{"attn_scale": 0.125, "weight_decay": 0.087, "max_grad_norm": 0.5, "final_lr_fraction": 0.05, "doc_mask": true, "train_tokens": 222400000, "max_steps": 6788}
MLP neurons of a small language model. Each row is named by its layer, matrix (gate and up: input weights; down: output weights) and neuron, and shows model dimensions 112-207. Each number is 200 + 30 x the weight over its row's rms, rounded and kept within 0 to 999. A neuron's up and down rows have the sign that makes its largest values positive.
After each neuron's rows, "fires on" lists the tokens most often at its 100 highest values on Wikipedia text that the model never trained on; "fires after" lists the tokens most often just before its 100 highest values on Wikipedia text that the model never trained on.

L7.gate672,166,201,196,202,243,154,234,182,167,161,220,186,194,167,249,211,233,266,209,236,201,131,209,219,191,134,207,237,252,204,240,219,166,236,192,179,234,191,165,236,212,148,182,176,200,238,221,259,247,141,197,222,170,198,186,219,168,200,195,183,247,181,235,231,197,236,149,198,160,244,192,158,244,247,179,214,170,220,262,190,207,209,215,159,224,189,244,223,179,228,134,187,199,209,187,224
L7.up672,260,203,219,224,169,191,218,189,235,185,160,249,234,174,226,228,209,239,197,218,214,169,184,202,212,157,182,229,222,188,166,170,226,210,164,227,253,213,178,176,227,225,186,196,194,200,201,197,181,224,197,209,182,170,201,183,222,222,193,216,226,235,221,204,205,233,175,201,195,202,170,114,221,245,234,148,258,177,216,231,253,187,223,183,190,200,207,178,161,208,176,162,153,200,149,215
L7.down672,110,197,232,225,195,191,170,160,154,211,216,198,223,178,236,167,193,158,187,223,227,208,163,157,179,213,182,197,210,196,210,188,220,154,179,190,191,182,225,234,197,242,257,195,212,185,179,160,186,161,191,193,215,220,212,189,145,222,224,239,175,193,204,183,170,230,200,176,208,175,209,156,192,174,200,163,210,232,181,188,216,247,194,197,156,189,207,231,229,153,199,239,173,146,233,250
fires on: "19", "18", " town", " village"
fires after: " ", " the", " ("

L8.gate646,203,258,210,226,224,202,209,158,203,179,146,170,207,177,217,148,269,222,266,191,214,160,196,220,198,179,200,144,227,163,186,194,236,201,206,190,210,247,148,207,212,190,164,221,191,223,133,161,244,164,191,208,218,163,212,214,195,178,184,163,197,225,203,230,249,217,161,121,192,220,229,213,161,210,185,248,216,231,203,200,183,192,231,197,179,225,207,215,203,206,160,164,182,148,237,204
L8.up646,198,225,215,170,179,213,190,170,157,198,152,201,175,172,226,193,212,207,235,193,147,208,212,164,194,239,266,199,163,166,238,200,206,229,171,209,152,216,145,177,235,205,192,196,190,202,210,162,211,197,219,199,190,190,164,167,230,162,198,173,237,252,208,174,231,198,186,160,171,221,248,166,156,201,201,219,221,215,186,235,212,203,178,202,219,191,198,232,148,158,163,190,155,212,217,208
L8.down646,149,220,215,192,229,233,210,250,216,211,182,169,212,168,193,171,204,277,152,163,175,177,179,213,237,166,199,215,214,179,208,187,191,236,198,179,190,171,237,181,164,243,235,214,226,213,199,212,115,178,196,212,198,237,161,193,203,217,234,160,179,198,215,211,203,185,215,210,172,235,142,202,216,189,144,211,159,154,161,213,234,221,176,243,248,225,209,221,240,198,245,232,183,167,277,209
fires on: "19", "18"
fires after: " ", " ("

L9.gate392,218,217,209,164,144,234,219,188,241,228,215,153,179,170,241,191,238,242,226,256,204,212,223,177,192,207,118,205,193,234,154,264,172,216,206,204,146,222,171,204,137,329,120,219,225,207,198,144,226,129,227,153,193,184,183,178,220,203,227,164,216,248,173,177,177,193,182,187,208,188,204,182,173,171,145,180,148,217,205,177,194,247,208,253,172,238,236,171,170,220,211,170,188,186,206,200
L9.up392,208,176,186,197,239,219,301,188,216,175,172,219,224,211,214,177,181,194,212,176,268,156,178,180,192,170,263,214,165,185,141,142,143,212,231,201,246,253,198,188,157,200,155,203,253,172,235,202,196,160,207,238,229,204,196,189,267,219,180,175,174,174,239,180,193,232,234,157,179,137,233,261,144,192,172,186,205,140,194,202,215,216,229,169,209,172,180,186,195,196,166,246,204,154,199,204
L9.down392,241,176,215,164,117,179,206,213,158,214,139,154,185,220,197,195,180,203,221,255,149,180,218,166,168,197,192,143,220,160,157,173,242,201,193,202,229,204,245,230,200,210,219,174,204,237,169,153,225,245,243,213,187,181,244,193,206,160,199,219,214,229,202,203,219,190,148,196,196,195,215,166,228,210,249,175,192,216,189,149,183,204,172,294,182,205,245,181,159,205,188,142,187,219,200,205
fires on: " MF", " FW", " .", " DF", " ARG"
fires after: " |", " H", " "

L7.gate511,210,242,188,191,165,171,246,199,209,179,191,179,200,199,159,202,207,249,188,203,241,178,189,187,195,195,206,179,249,181,203,202,239,252,201,172,184,253,175,223,192,223,166,202,162,256,213,176,277,225,199,226,227,193,230,188,208,198,183,189,142,188,195,232,210,177,211,199,192,143,247,206,174,153,161,230,239,190,159,191,252,231,201,212,212,241,142,157,188,116,173,145,186,175,160,140
L7.up511,252,175,228,202,200,201,154,183,239,229,189,224,181,214,154,266,194,195,188,176,209,226,170,196,224,133,164,179,218,152,252,215,253,232,210,197,227,236,199,188,222,166,180,200,218,197,216,154,135,164,191,233,245,200,230,154,236,212,196,201,224,233,181,225,208,244,203,166,219,194,177,182,227,208,191,298,198,205,200,226,213,231,197,208,202,191,207,198,156,156,178,171,236,195,185,176
L7.down511,191,247,141,179,218,191,214,226,144,241,267,144,190,221,215,238,197,197,210,219,237,176,202,134,178,155,242,167,164,206,227,187,182,233,213,270,173,207,175,205,218,174,269,224,179,146,222,221,243,187,252,192,197,180,210,182,175,215,198,181,215,249,215,204,176,161,209,215,236,162,135,139,177,236,193,218,215,210,193,283,169,170,155,240,232,206,182,189,283,170,195,207,190,223,218,196
fires on: " "
fires after: ",", " in", " In", " April", "In"

L7.gate409,183,170,226,169,241,158,213,164,228,252,157,196,198,208,215,182,195,184,172,184,219,254,208,220,175,188,104,185,233,234,203,200,220,225,162,208,193,217,159,214,187,243,197,202,176,197,211,193,174,211,211,137,160,174,213,151,284,202,187,174,238,160,166,215,183,205,190,219,195,201,232,182,232,198,165,215,212,142,200,220,212,205,224,225,227,277,191,192,163,150,186,202,122,233,229,145
L7.up409,149,234,200,231,192,269,175,211,252,139,184,168,166,241,215,275,232,190,207,220,201,231,195,226,227,185,175,231,206,210,227,205,152,227,158,121,159,205,194,203,184,216,228,187,172,201,250,200,176,194,240,227,176,162,209,145,229,188,163,185,167,220,238,213,227,224,196,202,201,226,198,215,159,252,151,228,232,245,206,212,242,204,224,202,227,198,239,240,138,210,233,225,204,236,201,225
L7.down409,221,203,203,214,154,162,165,191,203,221,213,179,222,225,228,203,203,242,211,187,217,204,235,173,236,205,134,142,164,256,198,238,221,196,201,225,194,164,199,163,220,225,197,232,198,273,172,187,183,172,171,180,167,151,190,205,143,248,202,218,249,174,147,191,143,272,212,245,208,140,222,255,220,170,241,199,192,181,227,239,192,176,200,199,162,202,213,198,215,203,233,175,160,212,224,169
fires on: " G", " C", " g", " Mad", " c", " B"
fires after: ",", " and", ".", " of"

L8.gate270,231,209,185,160,203,183,219,201,158,195,221,205,135,180,238,261,233,224,208,210,194,198,218,210,230,173,180,188,205,186,160,202,215,193,249,178,156,184,199,208,196,184,146,189,155,217,181,233,199,142,186,212,174,157,169,174,204,193,189,245,185,170,174,252,210,241,161,180,176,166,156,219,142,242,193,247,160,212,186,222,166,174,255,210,179,211,214,263,242,111,169,198,240,189,211,179
L8.up270,178,222,212,205,219,206,164,229,181,177,200,228,176,184,235,204,171,173,212,210,146,154,281,172,205,172,225,213,213,190,168,229,175,171,149,179,198,186,219,208,184,186,164,203,198,225,167,172,213,198,205,177,175,184,200,208,181,169,259,227,227,190,197,192,199,182,222,239,187,233,170,166,195,230,163,168,243,174,192,248,237,199,197,202,253,244,220,242,183,181,143,217,192,176,206,187
L8.down270,196,211,196,171,152,193,238,195,236,213,237,208,155,234,236,201,181,216,195,203,220,203,179,143,183,207,252,231,253,175,239,208,206,202,205,176,187,154,112,230,209,202,209,223,158,215,219,202,222,222,258,202,182,197,157,204,234,163,204,210,129,228,235,183,159,199,199,176,203,163,195,218,188,234,220,169,221,226,233,158,161,217,200,199,189,192,163,210,183,179,235,230,210,174,213,212
fires on: "20", "10"
fires after: " ", " (", " −", " CD"

L8.gate17,177,152,189,183,208,213,237,191,236,185,202,266,189,213,217,188,146,247,200,221,185,197,224,240,159,208,217,156,191,197,259,235,198,184,190,165,187,234,179,168,169,183,157,166,158,220,172,155,205,201,191,191,220,171,199,210,230,147,166,195,241,213,122,237,151,215,196,190,184,229,253,187,226,194,234,231,208,179,172,206,117,258,257,175,197,182,278,221,206,254,188,221,236,191,251,217
L8.up17,218,174,210,183,211,234,219,170,140,163,205,202,179,171,150,251,204,163,170,211,198,177,203,231,204,208,162,157,182,264,221,231,213,248,243,212,199,177,139,227,229,170,191,197,159,173,243,236,209,174,209,242,195,199,219,202,188,193,221,186,183,298,182,190,225,220,178,190,208,199,179,201,202,247,228,193,236,252,233,151,268,185,199,226,207,166,212,213,222,250,197,178,185,208,233,207
L8.down17,148,220,241,178,157,208,179,193,185,219,203,166,200,205,237,169,180,209,184,241,196,191,188,202,165,220,214,176,217,211,204,199,235,140,190,193,212,201,208,220,182,157,181,162,187,176,266,192,125,188,163,161,240,215,234,203,202,146,251,247,228,169,187,207,227,204,192,178,201,159,232,190,250,189,216,203,259,251,211,248,170,242,226,147,193,212,206,170,169,214,231,225,157,186,216,190
fires on: " On", " at", "On", " after", " Max", " Av"
fires after: ".", " and", ".\n\n", " |", " to"

L7.gate194,177,238,198,239,218,147,206,178,212,234,206,182,185,216,178,225,228,123,185,183,193,163,184,206,206,155,183,150,180,152,199,233,196,225,150,175,170,188,175,252,220,170,169,243,199,197,226,207,216,159,188,206,155,204,219,170,193,222,182,195,228,197,215,183,238,241,190,166,218,193,232,276,188,247,147,200,152,206,186,190,171,208,213,205,243,271,199,195,130,203,145,194,196,170,176,221
L7.up194,227,160,222,257,183,207,212,172,233,143,162,190,147,250,212,191,212,180,234,187,225,173,244,152,186,215,198,208,159,230,256,193,214,210,191,183,252,198,187,191,195,174,163,195,192,199,247,191,209,209,186,204,236,116,223,194,200,163,165,170,222,248,205,209,215,226,218,195,201,208,201,180,231,201,189,241,216,258,233,204,197,184,222,208,176,183,181,187,181,201,202,195,199,185,216,222
L7.down194,247,235,193,141,167,203,227,155,179,222,208,236,205,178,209,209,267,194,162,171,191,163,170,195,184,192,201,227,213,224,173,224,213,193,172,248,164,224,164,191,165,209,218,207,188,138,284,156,208,177,221,189,147,174,233,207,193,234,229,192,231,227,174,220,191,190,210,220,215,202,210,237,174,213,235,178,216,220,206,225,205,165,184,177,201,209,286,195,196,212,193,175,139,211,190,190
fires on: " S", " N", " G"
fires after: ",", ".", " and", " |"

L7.gate666,229,201,227,238,170,278,218,163,166,174,197,249,209,212,203,192,184,167,238,217,211,213,184,208,189,194,217,198,178,203,236,220,177,211,242,205,215,171,220,198,160,204,172,195,236,185,255,249,230,219,218,245,173,248,186,212,171,177,215,183,206,258,185,201,121,202,191,185,212,217,120,183,179,235,123,176,220,176,194,131,226,156,206,247,191,163,175,246,219,248,169,201,178,167,167,184
L7.up666,193,180,225,195,209,151,206,213,200,159,242,190,175,226,205,232,208,169,165,173,192,127,220,208,150,202,202,248,162,180,195,156,228,189,241,230,182,195,201,211,206,208,218,202,162,195,220,203,204,174,169,215,220,248,204,177,190,228,213,250,194,205,161,193,209,213,192,215,154,182,182,236,154,185,134,160,152,162,170,229,231,164,251,181,204,160,186,192,184,186,216,202,218,187,199,182
L7.down666,209,192,146,173,137,253,212,179,211,232,180,136,194,198,225,202,195,174,225,176,224,219,189,191,234,193,218,218,187,174,207,201,181,227,189,245,204,201,186,191,243,162,166,253,190,208,199,207,223,188,199,164,202,158,224,199,237,243,184,206,183,168,206,204,197,236,228,141,228,204,231,166,244,143,213,248,180,219,210,234,203,204,203,180,155,279,243,194,215,138,212,264,211,228,214,168
fires on: "0", " .", "6", ";", "."
fires after: " ", " |", ".", "7", "–"

L8.gate92,197,220,167,145,191,207,156,172,239,162,237,199,184,177,171,164,198,205,142,213,217,257,167,237,196,182,197,138,222,198,207,197,189,182,222,273,210,199,216,216,212,232,157,182,217,206,226,174,189,159,237,138,231,171,201,178,205,176,186,188,170,200,161,201,226,164,206,254,187,157,176,217,224,173,129,212,201,246,157,173,208,129,193,225,194,162,132,119,198,246,215,219,184,184,169,126
L8.up92,215,175,145,220,208,219,227,224,242,234,210,185,195,209,189,244,173,232,202,237,173,247,231,232,183,156,209,169,186,158,238,202,188,140,227,204,226,195,203,209,202,223,214,218,213,179,201,209,139,195,154,219,211,183,195,231,178,181,219,157,223,125,152,143,205,192,228,211,167,135,221,196,236,165,199,251,249,209,215,191,196,242,219,159,225,224,205,192,239,176,181,173,212,228,216,187
L8.down92,178,217,203,203,170,172,172,196,170,187,195,228,243,182,176,181,168,180,177,184,168,195,197,244,211,237,201,180,218,190,141,212,208,203,199,177,205,229,156,240,193,227,234,207,248,201,151,152,194,203,166,172,233,205,185,220,168,213,227,171,203,189,203,198,210,129,201,117,198,195,152,180,216,230,208,207,183,216,208,197,169,221,194,252,244,220,187,193,160,174,154,182,183,257,214,210
fires on: " the"
fires after: " in", " In", " at"